Part of a small language model's weights.
Size: 13 layers, width 320, MLP 832 SwiGLU.
Architecture: RMSNorm before each block, rotary positions, no biases in attention or MLP, normalized queries and keys.
Training: a variant of Muon for these matrices, 1361M tokens, 14476 steps.
MLP neurons of a small language model. Each row is named by its layer, matrix (gate and up: input weights; down: output weights) and neuron, and shows model dimensions 16-271. Each number is 500 + 50 x the weight over its row's rms, rounded and kept within 0 to 999. Numbers have three digits each. A neuron's up and down rows have the sign that makes its largest values positive.
After each neuron's rows, "fires on" lists the tokens most often at its 100 highest values on Wikipedia text that the model never trained on.

L6.gate98:433544466450588456573486493471457371514509513470513502533509599474628543454486490588436469540520558472552431472527525431449493482417547417564562428452489516505458527591504493476536518562405451582380424566414597458563461477482505418500444518504561531597541437424432461497481515418498492519553475545541502602538522495547432517448517453522528466525479590477478540532557466457489533567449494443393543541462483558573540455494441510450397517494488545496529549501413510461438499510476567469597545544529566571519444494532460474583434498602432450577464525463516502439510406475599488573509524468463408520532503385437495444460513458531508450508519510537433531609490481513420428550508479519458494505538535532487551441469476498399590494559451512515436527475479633534557547430487515
L6.up98:512509523480566470546491511483544496550410485502452561534547450446474458441537502583594588498506539512592530602427536522531465470503456446494474576421479422450567483528446476456541565418483410566496470498468522430575439490501568483473462518442564468516381530463480456524513582491476447562520502522526531478537535534519502426482483486536481469447433489471483547499496433509438565643577531464549482534468535450570561524529521487496534481445537490442484531576485539537561527570523490551623438444543528439475482561541519495556429522534526501522523483444468450558532560510538474501484500590504551510449513438435509508482566503485450559463482386516446511518491419600564422487463480495583465530495577470502529412553526535407593471513463616479465542436574591575507500520470561
L6.down98:538485477438553385473475544469503450423540427554495409562514518514493524483481518499566387445509631548500580502534506492525577492594500431513462536441456554463457462531519533505522473549469544564541560534527486492563495480417418530473592480444503511421458458575450461458442538544412483510524379547452506532573452480514457531424501509528414548484500460408533523394403379488523509379511529441591431548467507536528538551501506534435564518463512532451501441569493494565504463499458386378567475490462537515456519537517497527486580525566492574524481587515517548479455553503506575454447565555468554500530474496526481531528512561511499489522440553444484472437382514490442520419522631532490515537538516555501544524461501432467518534540517498473438553479523428602477504491438507
fires on: ",", ";", " and"

L3.gate467:485416491490458452494456601531485507551498502423596630557540426407457506509507569520512520556536446563487569447598448555568566487586625443429495547461517496511451411500446517565630539471482447501505505565537428568509524446455409487518503448520504538417559407640498523560515437417494513517490370551471484609520600556430459552464510564434416530561579609499453538497540522558497486423504500473554557501488461449557473503470501509418578585534542580559510449496501482441457498436538548616599362522491554501532487497534470530482488440466500523519605456490560481484513529475504531401476634429497546599503538408518474473540493539504511521510454453446507386487551550542498446559523547467470499559513522544524497521499467530567555420493598506495469419477497507497481485480546541
L3.up467:602500506456509424454432440371487486437531507473444507500521497506497547431484424467503525463585531495516506513509502467526511497535479449539502507549560458527437468562503575469454466602483518498522482515532540602570492494524555622461522509448615486546528547517491544472498484488532524476505578518400436496494586490457581496508468435477475506461445470457563564517560552541483510508426427550442571538395560502527511422492458559547512514511476484571470459461430571486462532481506494443515430488488624500462480525595507617468481513402472497477483485499563495485390581526567553555497429492480570560550447545450493529548579485545588578465528474411448462539492483478521555555584509533522515567487477443430492426495510505479463425516499550597533547449570495420506455556522530
L3.down467:433494524488514513492487487500494440523532485507504480516598518498489629513473569440544485488619556472552524525582506489537446511538558517483421510522448469508489478520512477474530562522415536471486453386551419415481484484506502491562610580483628522495539483554568472621480400478544483495466504510504475551427459526575522507470462537468573548404475526463469486538575480478553486527487526488534550532372465419495511560502534550532539483493472498382502483536465560533491496478519555561375532512587571541454421498550478473550549541477523429471554538527455582399385498532515547502473459489517455522521493555511492513487494494521460437449595449470441468347485576486590434464475529482376440521519534434461498547490461443478500503432480416439560543555596420500494535482442492
fires on: "th", ".", "rd"

L8.gate411:487436423560516522449514499547524552499534499526513535516555486454474375513402410485505468492455557518485522435568413516493504521456523510453520518492533390564510475591594454514512551404572493581586506464498424423455482537484553505456497571502504516493521493433541433552460446504475553478422434489493466497486411444407522524521499481455398460470596466523553415478538514547565428468541528586461498476444522543522497526451477472530534488490458510485504467496490532543431555467444466464444612517483445590501528523548512492494502519439471459546524522447559535561529529489457477599564532443470621465534524456500482497567513519545503481386473368493481524444545504413463516599437456514480539472576529554435505508506382565522552494574450397511466486580592469479417478497615537
L8.up411:554452511638599416563515498495411581578420460479474502452493541515506520434541474499490587436477524483467489485585577478369521546499581492448425451515555394423459465614508421508530538490512500482407558447470568414485544421614527565433526477484516483596577458455485430514514497568462509586553534434440527529434462405509549523464499550423491522551556485589544464550476469459521479459432484484448477420539462435484475473534415503440512569458512496544565375471474488555492469508564535506485547511513507566486467448501511552513606407623556526564522545482407553501485448447410515475515496424480503473485510494484433465511411503441535592577511448458452456455485545523436448410517504504463507500604460541609524442522519528431598498476620504542480579539493490449559549539547527
L8.down411:494496466508576532593517547420533465508493527464459451544560497473397486496513435491453586474439508505439452512388467434479434519673404487524419511415562501494546515584487516572497514478584484524491502559511486532533518550470513454595533506511525494398569550552470529510484523552431486428472530457496582452506582472497549502613430469516501479482450494510516555546544443498496522572529516579455524502469496509590627458514529486565477428497587520440464500452411474480500515619464514443480579512495495480511442527478535463523514480396423609524463362525498528537496486629521533452539490543525479482547504524506576507615459458648544475508404616536514420470441447396543450540544513518510457469497596520506534474473535476494522562408507446476360541526609494498458544507585535
fires on: " |", "3", "2", "4", " ", " born"

L2.gate48:478425423452491506436466512586463443574536489479532518450485458571528473589586415523526446520488510472527468542442454543430519563535494447463510446513468482474469462488526494471479482609428518451521501438546486563428414408565455447464425434548540577510443528523537544489553471498555504573454531496475448528541633582504469548522465551475546563464644569493408548463527486539536543557471405486489580403601527395482459529499447413462485510570457603516555473481533541547386470534436558598579488555441482499453446503466494522529490463628521496571483552519531522538490544512450495520398499497501619561555429471492465465433487496463490534575514513561448489625495489537519496507480521527474502471527598473485479567469516514520579520433483487464429462492473573600522572574392541
L2.up48:466491499477485506422498471448522440410544558429538472520377569435515506598535402445625565432550521640527566536562464482500479570480534442468546561544449499460575522509521471458474456479445557540543540469474421568480476539522427527414425517568486439572399471494444558514538450399464518562486496577480461514498592448381571476485465523448468443512549468496403496508501460509597484451467533521454554392465558502514498471556465506511509466364568519486480486442531481572508480501453493449505441499516570413509566545567433489554465558521443493465447545559529478459419545612509524499535376475545554518433389472511496468548555451540454451451430502593459450545538543502530570489555481456504477541463524571530502476458450489419505451522457493502434392596587449445576526561476486
L2.down48:583451471605524531440496442378473557474480449413546473610462505474436440436505493459487509477481535479528529469520453454515590452461468462546367549585391483489433506493543459521525438573505411501517448545432578430575497499512533520531512495533540433562468524435444486494512463519503497471526485499554517546411487510515424504451426543574447481379448467512494555524621497476496522493491423443523457496463470514565538521488564510502430511464468465493456574480457478592562592502476456484484548452478562523488458560506477533451444523518487522505488500554476567476509470539480420527484522562482438518549496592577509556541499513609422506396454577427522489437453415551502562486589490506499507544468490497463579544469443574501511405490510550601593450474545555510428463595486466
fires on: " of", "er", "ah", "ic", "th", "id"

L6.gate819:556463497469504503522558438609429474410438510583478507519522538479573452472549492489548477567519455497506473526448514418504500507571455462504504536447494571437500496465479477471513529544471333483440624428483505527469524498443525390544479534426501488512597416559445548511512548402446545497488488426568494515611546507491493567443512502396435515544518556540415510454491508430520571470579425442493508578464565517506435453455412592414494441493527544441572446476478595579423504514549445550485494555492494504544538500505478532498447580446485485480489508529585513407603532406499539525413508491470575524511477560515545558513587533514600475478541501499476561490417497501534510533507519550595503504557427577383486497569433462501416477437418511524467437433517491495482498500396538
L6.up819:434503602398439481531445529519512498452530571458486414529471488530349464574495480449416353550524538516478492542542596445486436455434535522609393519512491541582483510487487512473570474397525484513456516477485520464442471433494513550472585396511530506525577473483534434437569487506503479516503457475515479491539484535491429546543456482544419515496503548561609502459469424573555450555418511614596539416479525474525536456487468481497537480411485497481563513505517500489518366485561546554492660519576548576438468558455493520421473494508517510416550495502490508530536520458462519552496478534509523490528486585521555472458436480510570515482528513476553602485453521567384528521500555530497487638465518531542523493536491527495465489566408488518536561456496527558575514543616503
L6.down819:557602482496585463551438465440439387554440522487521556476493448380475434490545469468466491502475443461588551539522564444502502476440439535398512583556511493484523509530436484523441578547404492509457477561460495486582530517522464513417378462565503504566493524509480475476502528533544442500372539507469500512604469568474424520511496435550448538526522481469625430397541475506483547522520564512443515560600407494542510517386498501377563423555522548457530566449442476488471565496559489450427551482654516561474437494559531492536428425505521461425430523483580469476506463547566462369446475534474520444471435577446557489488486426457465503427451513517443514369507533566474535444440522568448482506530553469449472469558499484464462533476478477617518553491462461468455446551573551
fires on: ",", " ", " a", ";", ".", " with"

L6.gate583:523429531477528514430559454513489490529589516418420514470546447524546531436510523522459556462414356472386506454526488519492497553540449453613409453464526511480576453426457427456516455497560535549429518492496574484484517504482436538513572512499593421565446413500553465496491570497426547449480469585517494548502531527535536453570524520418445514495533533413423554443439535496445479511504503605488448492497436402525480582487447490529509470497463494536555402536463424485455609511585538421509395474432519501452523515486530448506562435545476432585522457550558532518510524511476557563403485477506519518544424538590562527491542459539403408619407366444503445469583508439506461513412586475484424502456542517455625516493447510494521453452478479433421463520496547568573487517514436
L6.up583:542525566393566486473515471576509516472432476564400489541538466485448577456611495517505549448531500554477466390499510458517441443491560530525538546474497548531562532520522555497380478496518512449558629436483517569563528543538452507480605506534490403498535459621457483585513486503550462432572497571533395479536519554501567485498395474387429488510509561553502556503524579488503496510491471518538467521491459563515513541446385582425421485585491508521503519595517547457488514502503536443572500443545593457548475567458485520497511532453539464528520535475443499487556446547509511509484537512566428579545417531443520481604513481547421469507514613561486454546443503571529466536454516434550604484534498492579608401506552509451567445503492535476490454560473494523557490476515463
L6.down583:477512402509569441378555517515571519446437393550507537585566548501459469518539490404471417503489490411485546500520508522517481556558451474588543456501572504526458406482464482402468486458503411392487490579580521410463437449503471584509525527476420460617447469462422480553382477492493494474546506546481385457461468501657460456506478542437457476488437516418488482459620535533499423534518542527391477493482452405469476503468554523457550480545515426417504466464451519489513563441583507502574428507555539510536450518606417503430535542506540472513467586500603553435421570578505467529543535405469456477477524528443569532504533403560485464480460485506468475541528544474543434496485547528509518549490537545607551465515467479525477484478499390467480422524459510515532470392429532
fires on: ".", " ", " ("

L4.gate481:575410508488500470531509459509504470435457468491579529441523453479499487482598430536522473526538551499465428439616517464496501453565506436525559472429496549463578515491432527507488612533520478487547526444442510563558502476526493589460470498615509554452578459459527539510454538466490541565553453480473529536547454524509498583547485495512492447560501518514333549556537568487519559459551510492483441555506514540398524462473417566502428532481544534530593566475482523534412538547561472432623518485497502545541453521498532447480493549575592430454436570506478481459503409570497600516442572422492510464542513424532496527443526603533550513608445484516518369601491508529505388469537545551510536534609512508561559499499491562471531592517529528506393527534414580518517470451529442
L4.up481:423431514530512523468502484484448531511496469512426483537535396415476531446530483417429453505404490518540523542535549466512489532545488530433501510543515494455508472459487529442582529441531522524438468525418616515478473428538513491553585551500500466489536574494584511446546501506516581559479495507420450567489467542422462515543435455530575429450499470519446553525580566525538532522449451510544425541462491572521530492611420560415571569518383506573384562403576556543418468495519524491493578545539443511456531480521520480508511485472479408579499533529561471366450602540496516514468464479479457458463518441544540495425521505448524551416599405558437457501528453437500516550415540498546500472413437500375480414466542453468533568487473537506474531467421439492539584428551540
L4.down481:478481529562495523423487434471391550505406501573490549585409497521491483423537549483556488563445520439534540515471393411553538513473471523502480538539486596350477478548520502528498484519543511537441464561526554475509429454458480589474495472425450471486485570561480521539525517509551486441451474400451395451587368503570495539528525448445498492441521498405516481440497507496573392537486428549430482493563515452480540457458550526473540450459468578497423429528492484552446432500468424497453560549507529423439518483433442479388488496493523557578569446572613660459535480574517518458536523491535505531526508532443519536486480461563500518484422479503481463378480500506436509517547552499431487421466471501417555491378421532462461576472519516503493526457590387621585469466523540
fires on: ".", " |", "-", ",", " and", ".\n\n"

L10.gate242:539454516573460453432425507491433458435615442559537541507521492475471516490412393482494523546561497482557473500471481413568527422420510408551489454521428466503406550510396532540480383473456547502473490620512524492445472486528538483455564422485492461431426453461457485481453487532472552489507498389553398467498433576527442482434464528468487561575502493471428493504516507505495555429536417625437523469422453531480490437505422383486477457500404489571395584493460511527609623421475398651481530527500539398509494400480478512541556418435477493469434501462539557495521481548464543500459535557469469483578444441449505466421489561592483523420477532546477535528582474431478475480561430505563571501513480505508507539454419565450541439511418543453520548447459462479392566555447554
L10.up242:458539511509498529599489536536459553478512541403478510563513426543592496457389589439453507525370517499486558487466550531439449433452530577411549475526510472499569593522514481565477440490449568489484504582533487444458501505557498523381457446485559502462453518407472488443564551543497586486508502484488503441452466451500551544545557615527499423404533471600543503624547541497474528490450496537527528566487564491501441608479468530594507481492477552452518441447512512587545589449499472504447503432505446486450502472527461445469435532485428484470585463527524511569533533473455522462593541480527501506502488497515515488459550527490521540574508481458459536548536517538499542412544501533447495686509488524593520483400438453483437567595444525433548537494485565475554591439462486
L10.down242:550523426476425459516470458565554461523557474471522525583438553413377479523493473453487575430494550493500516504533496503440551484425440544563461459476519552449491468406550440517520476477572496558536598485406373459513460535455501585403488485429498417464545521473479496519496517526440494471454475455427560483532541500584634554565499520526473536527472439583494586509566465509508580564520445502499476523578492504446485442513565429537435397511479431534486558488551493465479540582532528479472531510531501554493482437533370446471427431537440598501464426496550437548469507474567527466529477540476611492443428547480389574503568462538599461495483559377474465476554552417510483497436489449506529446477455563567457492496578493421507459430504551540456591445486447529470520471468488
fires on: " ", " (", " |", " to"

L2.gate409:497527538537450571604608544436506494521535504455534552547492536442524547551475527502434538632504579489508547519497555531499505464534449520533522501496520525465527499429563484423489506463498427486541463495532484605558425435535553501470471594466536439468441473467496574586540542467411472515565520522451496396437525516449469469534475514533467487566558473487612439478563533477467462500488499593489553549442386545498505471458546489523557604493506462496434564485509453428429557495453363403534480523514516481464490501493582536471487482515548511435475540524560483468605591505461390598477442519623471532517523499520463529532563450461538531560523567505495538507427503460476557525509533497534368533552390578508474430509513568494637557493484577394540511520473504548491451429397519
L2.up409:562435472489494548418487534505471555465483471464456558494558554483521356615470481509589569523447529508433571446550492509446434462524430577606418534511495530499467496496548507505513596477644481458607482536558476449455507555430583464503446495563496456571619519471452533524510412587389471555493459519451411544383569525439531540520561517443485508504467531547470542478486428584488542449493476554501570435470566538393462560426473475444444538436508501514486609455491591541502507477458487498492439486490523477500607440573478471429404439457482453485538558499551542514402433595481480484545527420486490421476548519484492510502542505507437484477614530573537533528474559509447518460586464518528443511501469480499524517442510527476545528529465632578463487454453482536462433481485535
L2.down409:480483479445502524545516507504458526526427517503515470492520451519514600536430442523455453490493599467509536493529545490478409461398548571543475472501540484397616574518509539411531505525566451535469542492579475597501553444511493437521561398510528569428495582509449535547462560391485522508526516416485513477425517521518538547520566541488503497424450447460468511547496457494478595497486565427533577570447442521510458559534485502579465503548440411513524573495498572481605540548634463435506547536458521529592488452413526622483473588460499418502561562525492441443589608563578468477536431584448565584436501415465517553594449479485611547500438589514504479462490562465602523468456473466472553616442427583507476474556482489500492449522493424443511459572430444506569461506436532
fires on: " from", "-", " to", " of", " by", " fact"

L2.gate665:495564586482480464535487523426465503521446543495560518507412524467517408498548518513441481520415545530544480449569489475572502499505489460540420489549485455459440432531518501514513418410516599474560423483531543521540567480497433426371412502464512579507505467492445568493518498588443467457419503456518522466518571500562548463399553462527569517526502496498547536409534432518513499524606483561443486473405508582558513409532558493496501567500481318456468520531528574490435557551443440526513438498564565512468453500535510478568619502484542448464439449543477573469502592474478466482474524426450516500571532485510462481432538570536453564543547499548559510451477459472509470493582434487418549616535500535550485499523571535619488474666440515468435557448564604527491467471544478
L2.up665:471505530509581495547447479480529467587525393561546573523494446564504500494475517454519400526493567488449518536450490493581401518528556474452457396638464513512493434457503489539556459439457582411501514524507580487488406480441500453429446431503471508634542420553497457537630469555388461604527562432463469455492376512544552505465529543451519444437469533492436526465451490514466520417474429478494560501453504539466532431483494499464577535523532488368527574519491536521537518611533480538477495541555534522447455505507516510574584453544484564392455551524468550491472541413421502575562486551486495454562473513469438517490439588476558548537527531564591529486486470451461481485538524511402496556542512596534508521526475561534422533586512477389447454496587552490523498509510493
L2.down665:537419516476479456498657586481447547516470511556503481411396427588573500498500497512437497522544570477379506580490385559598529559505500437506503366527524433473425489474405439502551490496452522445453513413579503551582469482547533506505412498443464460546504580502472478463483515455402512523545541490597562420607530478616531492410532581515548525434506502491562529411548497495457437427550459555507561485527449421456467423575473536524559516517449510521507544598430523498579499619506459537521520447495506426461479453496478502513523411602516550519540458573484476491543476479531486537489612451503531486490507527505484456408481506538451462462570517486467606483446510480431417512494498490515493521570570531548484624571518439514421518505517450483546544461543578526502456415481417
fires on: "\n", ".\n", "\n\n", ".\n\n"

L6.gate573:449497471513553575490421486583473526517571564480483634453491518497509455438519511398508402496484452527440469485501537566577486385552474553524501537478496436504453559443557546573481569519641511528533594517385549497450546521476575448437447610615505506430494512469600507431445520444443486509468511556551472485532463437448468407593537525462564445505543522520494553399482479415496463531479447552422546459494482459502527535452520394411442463450530514394540466514522518499525477515554482488500486513500476472493448475507543603456447487548493535506494493531584490632494474572514512465556461497430469465457410443551525503447469469402528545557450375446475584525501520493490482536469497568533459510487451417389537406575513434429466501513572598520503503539528547468525498510567506
L6.up573:528496495597465577455459491559484460589527543549454599477391531495574514485536549543512478455473366385415510462486498501490527455515428484481482505557493415434501577506528614524414393489532438488476477512436471527444524584502492471482566526489554527521454464506654435553452539470530547533478486573517457506479525461467584475514437509558531483552486555453482542477529568449504505501423513566446423494514470466536427473573485414548446457467509451431492493550476585468513496408545516491479459468456571510441412465464602499456480493535381458537571490539444518498625432557528417487455524467520498571536488560472457497540527551525592535488425599485420439581511571477571443427513485534570513504505496442420559514542510525492390513495511609501469487475508536436466474480530418
L6.down573:522524571614484532535458559486519491548543588427469499503483523519471559515588496545500519448559479526507521569435540484473518422419508474426559485402424477474468580518579560562435570482593435460446557496496508518463508467487452427567428505520531491417479500489598517477577585454585463554554503461502573543525422441505468468452417501562553475480463550498540497454533508548491425423526467503456445477490505421456476496521557402498394517474566445554622554451532579536489481536471527468468431431500490465540409496490620538478459435536461465562529457476460453484490487514420502591534434518488555509414386467472355503477470451454494551535444551503480433439532485549539493502459493498463512393524454430491468434506534494523410604524481496491543486368559516486415477514454484
fires on: " to", "–", "-", " –", " ", " until"

L8.gate387:476522469498503547563479478567491494392566516492512623388473531514486542439512454525396433514472430495562549455477469519560530454443479401499489458499546562524560472424466475502409553478515539452544480460482533498455481589570548373478439521428382476466445439505438503447516447512525552455544408542557451467456546514448482457509431466567466584499402483590503586528481529460510411425558494515504424452426605477536582514583452550531579518608494512457487518533576551410552481508503557575525560497486527491471420577522454468477513512460482530512428478493585522474476532556495515488467583490526472441510385505587478483526483476534582449515523428490516478622449569390456583502474410477504416602543488505421479451529564483636473548481536585466506497519477523448596481502519503
L8.up387:510519471477509481544502456479469471484461587527513621425383455443567596487487492548497495451548536634537566522512483501491462482432477470558555477509463613529528565534503428461545557562496530499517445423550588466567414530554534494577474499552517517454482474478407543558424542341418492452527510483505487416545538565450434460458406498422500561519397492522396481538481484471434504410450450538419577470495533467572470603553476455545467479458468433433518493496553484436586414597538502487518439454509555510511421507505519439511556669504426512517453521498522654484529546485543538555511526539481516477489518458551524557443468503493551502516527500521454549502493479564433514444566517482520562593480451478495510487510539505547505454472515558471418472530534457503498498592509552
L8.down387:473467425461515623437465511439451467406484558439479461522493521476413467482433524472527518485506566544510489443552449513492432504519505461439524516490551490452374367523438500561530533575596514465491458488514543471605563446468429471529595527407428475431571531397506516485445492449400385531468626461488497574512504481485548473527521506480552514497524494419556408496511530516494466516546478468493581336545502589457450535539538468492510526509532535520529438488489549533575516461587532466512483446498441593560497554514517508470533571512519479450521519510494536489519429463483541429455518615450524471475522534603555473447549493500415452443554530563420575469451475581496534390533458509528413459452563342470485454442453522443476530463532472545510486520467445500450536500503411
fires on: " would", " to", " will", " may"

L3.gate733:540566550538505476430545563489479505449572465446550489526477615442482556448517406402495516550425542499547539518652497458490478636518460584551555543540485429467543555487501416433513571546515486515448509523536523431470495490552410483531466533519465498493522493516490471480518523428395556589446519418544520530454523548533462529504453473477494523448455493535434493500517488488549463501517561513488501506439424480498490524534544532506560536603569464519476545581519375442372458484414570573447390555566460510409461642433473486532411485491486451521461518549426464410478552484518551459493505424441525482529538526587518521500622507482501604406593438479497531617531514501451518497522486543453409535492536479562527480442470459498536582571510477499421448472485524473540582498515466
L3.up733:535495502529463451535520459488475607521503373474525590597524424515495502525514484576545542426558480577507482530481452489467577506471522506525473412567527456554480422492435522476497494516466526516450442390455534472512495481643457536573468416452450503464553594527582429461599505578507492543457510406537427478499527509510534617522427486551446583437511439542531552498460451505648439495484497490505456465472449526542461503550484437506570597560484522532387492430569514477449535619504526547481488510543454492532500551471548547548435498582562529538468514522474469478472611409499560582517451447426454509490498454492509552440544539521519494453558515541541569550542478430483509500527482537502516476474501544535469463482539535526504515474412431503480435513500572532457555521574572
L3.down733:454487495556480438452591535462513431495545444546565493654556536515525489469436513462451477432534580426409415614551470500508532509499419491492489477531484500561468536485511533490481448496429524497448524557490426386495534368582518514558509483416422487525419491575400517499518493517433469526545420473416490513483505545456584486491501449531449474588492515565537508491512489386510460495485479458513355485523404466446506436479556478549549513489473462481557507476463530549516366527499565547431604491448456562464482530530411419466465532569536476544538486560470561551495492515529398449493486453496537541503381478549481555484526478583478551469462528516493542506520462580455502409432544518527488499532563562497464471513522592487521473535541515498486548473556480451474489536429492
fires on: "\n\n", " |\n\n", ")\n\n", "\n"

L2.gate160:543461517536511466505641536488539555594553497502568523383453471525445536445525374458560465563480554518457553460455505454492487526435512520476488569515547478507489416528537505522477474454496494450542537563569519515566450432598534493400456502609510439544413494547583528491543454410491451534492447448535514586564484520533492501446471537489493519480539436507466515498562499532439504523544456453422454448469467497521454454520473428356456534533488470476457475482477506547417495513506511452485504555509488580457501616575444521423487560537521514533470520448449606385479501435496471474440560553495538557480450475403413573476532544602451535523598479587617469426509478536505474498433501450383482541573639487507544448389484523414554577455518445496487487459529410522484518509500531
L2.up160:438426529620500455525553440563557465530533468460527473519526505469469613449465493478487488500514495482642546519486563568581414541464614443429512448548505439495505531553463441427585484451540477434523606439475633468490491527456490560466467375599547517416581565547489492501476495520465506502415529431477523495572407535520576475436478433521529490467507487421511436428572522460488481481474472560520416517484430527530495461489387471494486521532480510472533537543526478494453479555611470506497503553477460465476460512472474438518477595545396480444548499472486508476554468463548432508472503446577463427482480451482480640522522494451436386444557534461576547458476399509440425495482436493458544516492578552497543467429439485542548530434518494450544508580543509539469486491443438
L2.down160:468443553484505437449483452549477410477434587514474400565489490489509502427515450558514566478431503370538413545395565363550455499486458488548468388511446431470487487512474450417447494526577492525514427552435377505431455412496438505549473452569484395550476474470432406507519537446524537463507449526557509493514445391564538479432433485541459512515368520511505485494490462490479460530492490492564404516573411509394467578487515451543578469480477512459435439367459505488452460582489520528529531481487517416503441467504422395527500445564480503472520550491484517465509487510547480485497496419542514597482512511506596605428469397510508449477484594492475523498478572478413495387448580475521506435517537538436511459488457511577523536503470456486442428542541522485496491478516472
fires on: ".\n\n", ".", ").\n\n", "c"

L2.gate760:505498492427453535473621581448458482407549436402528428474454628430435540491475439551537526492526450594529461547460524568532517532514543541549436502518497463478531583577569523502518449554525429525547427459572511550486426511469550510391388529583485633484551502548443476479491470493461586513570535445440606559438514459488450483576479585385534475488434489540457492512427614491418474481518578566437592477446514478466566476434507488526475438500503537535542546541518564593456551560634404446466449445578548446525543535512491559464541522461458518476427565476512557449464526494536486492549533507455548458499442459515550495590492496417601524469550509514534512509512486452507515534515493581502449512602579530525603474499491522497538570458487483412512485538534535526550479457438568
L2.up760:514518472554523517553542548413515549469531499518505545444442492513425550509533479549517605534516436591578539428609505448478502553477475530473438516528468503373561510523447518517478540459555458555511463587610431395462502536424561474333524525572405553430441484563508470507515448496588560448407518455487537506455470490548452524505528453366454488478564503509422633441498508542449576498498515501440615439428510521439502584511431561505556454422441449384567520511511540422535483476529382502507431466488544500518382534474526585454462465450409484512508451493607501477446553527508533480352496483533484548547534475479491536472383534488517489433469451438449543377470594479466445514457500442507516517549482540548456442429551493477491563493480572549435429511439490459478465525511515
L2.down760:493496485391471652464455458549450488481509475517448588537522446480492449495465517439589450412520547516591439589437456406446476477498407494535576447489432442469412480444580469580538532485491547487489499503476485436488384451533562482422552416467546486466486558518516521513504561487451451485489466485504501448560500497500577484503479569514492500460420550495537405579424464453495463452451521476543575522481506490480416534549474444515534465549547545519466586516478478532492500452497479552434576414542548457496575541457479628540464536486513588492390515524584496481665475529425522476430543584436514481454560562539551364536470500443568484530519581494480499532505529516508491465563543499487585570469536486478493387512441490585473474408558522559573517612436457549420464532498465
fires on: " to"

L6.gate203:523423467532555528543501513541486483422492444402412517398488538504476616531522466529522486451466498492465525476441526411474482460482514419511515444469477454554592490498503487490474470386470472487458448479434565452555436440474436542488506583490468494468457526504463488424502469488551512558495553487616499494565455492550328528505452468377473482428510516455467512512485428538393525507508463521544536484487423525443561448491512451411440474510534549565554500550523547486574559511638475512457483462519532469545502565541523469548345487505430528491580470412548458401491520516528503519527546562546546456423535422468478432512557616550512463552495539554533577522458456446480401496586467462507509540503389541497517441535496577505531614443506479441487548431515524489511479480456509
L6.up203:545480465469529456479455424430491425537484525507359450476423518489490491534563541479505493494526510493540450510521552578527466416457491472543475495498507485497575541390442468534451440423524509487560452493557506613497450528500522469475516548527612511443516432542513527371548478480483410551533506489520440445481351432528573591468413505493502399555545495529466513469438412467497542424559471505521536589497470570465440522542419431513521523463449419477573545500441496483490482498361547454511522568586490554520481550441531566575521528495532545455526524543555482525555526571418470507478480429510479459470492448532563559515502458415566507476512451528427490545462578509515558482521534472536578493471443512465374491465514466601482522624383496506434441520522555538435500538581543
L6.down203:477453447510532537437462519453470474458503403458448579501459498614496461523541537484515519388451445563597464539564469530488518408581420523485583515520505493532473395484495546635568558562512506511461441544500550510532447419455521519531422532464513478516401563452562637529513474450452473592496531493527491425523521486456516434455455477474512545520520516476523525504448408468501493548567418555532466465461446435521477557522415489410519450520452497562477515543424467529468497446582554372427468478513595543490528473416492449488605470512474543546563531412485521484505512461522563513516507597518494522432465530485524540455478522474577570469430474417485561431476482522541498472560496532459624491527450592524522493542470615511521415531502574513496469522452532571507453489503471
fires on: ",", " and", " to"

L3.gate399:412478504377479539473476489499512495516489526576494525484440485554520485526471554495522562626551479585550508519514529435453482449512584448513415506610530516535457562490537537461447538449572602529416484373581447534513490422522492426411505573493489591551498436509566508524451460462401512460481438464574419581538538549484491526537473462479380491591554559462505523536472496483473511448535436617467550435481512482507456475485497500442448410536537520550575422466409459472526431487483482425479513488462422523512459408506506563506484551494488418477563530567497474550578515506493521497486475433527430533388540425472583452530451565486515454482442561414408560451510590519505486358519457417486423441461494567507510427540412457541570428455550491520463479540421521444499485469400418
L3.up399:446567501478447487517474476604520465500438513453512516430538437542549533514533469414455463463521420455512539502464547513432496468451464402529539501460530550422528460551434548469495452453556590537511484500439534545457440457569509586550512437525559442460532458511575542525460464481460561535498459522621465580511506434462548550540442478542513537483507513569532582479572558452504566542487377624399405601524563569519428440572512446489512420499551535487558530503543607558501430388531523398427492402492470475485527504513498573525534476472419502554460493468466465487486548470472561611428479514531525491560511502441473414507492467516538505421490381474549496386485556450553475536478503393537520480546501492522458436482424501408570637464458446519497501484547490460445525439559435
L3.down399:410501452513565537462476528516513492502467450549486522454509426578476564429424536568491484552527510555533433505494577547551471480447414482495476395495590557495480548492553408525491562593544559452535543452468503545511433445435454528459500530572542452492517532495515529392510513374487504539565491580427423567407416494466545514505526474506441449495429533537441588486433488477497456462473490503541444510541429633452459476518540431636435484513608475520486536502448521558475521482379553437491564450463458482495493475515424489415501522473440526503477449530404513391510537518496482588454438457432454571504551433511554473516494443510460629435452480602480585449502513486517538489458495536447405446535515401421457587466558566477462510444538503490598512492466469529559522494476477
fires on: " through", " over", " to", " using", " or", "–"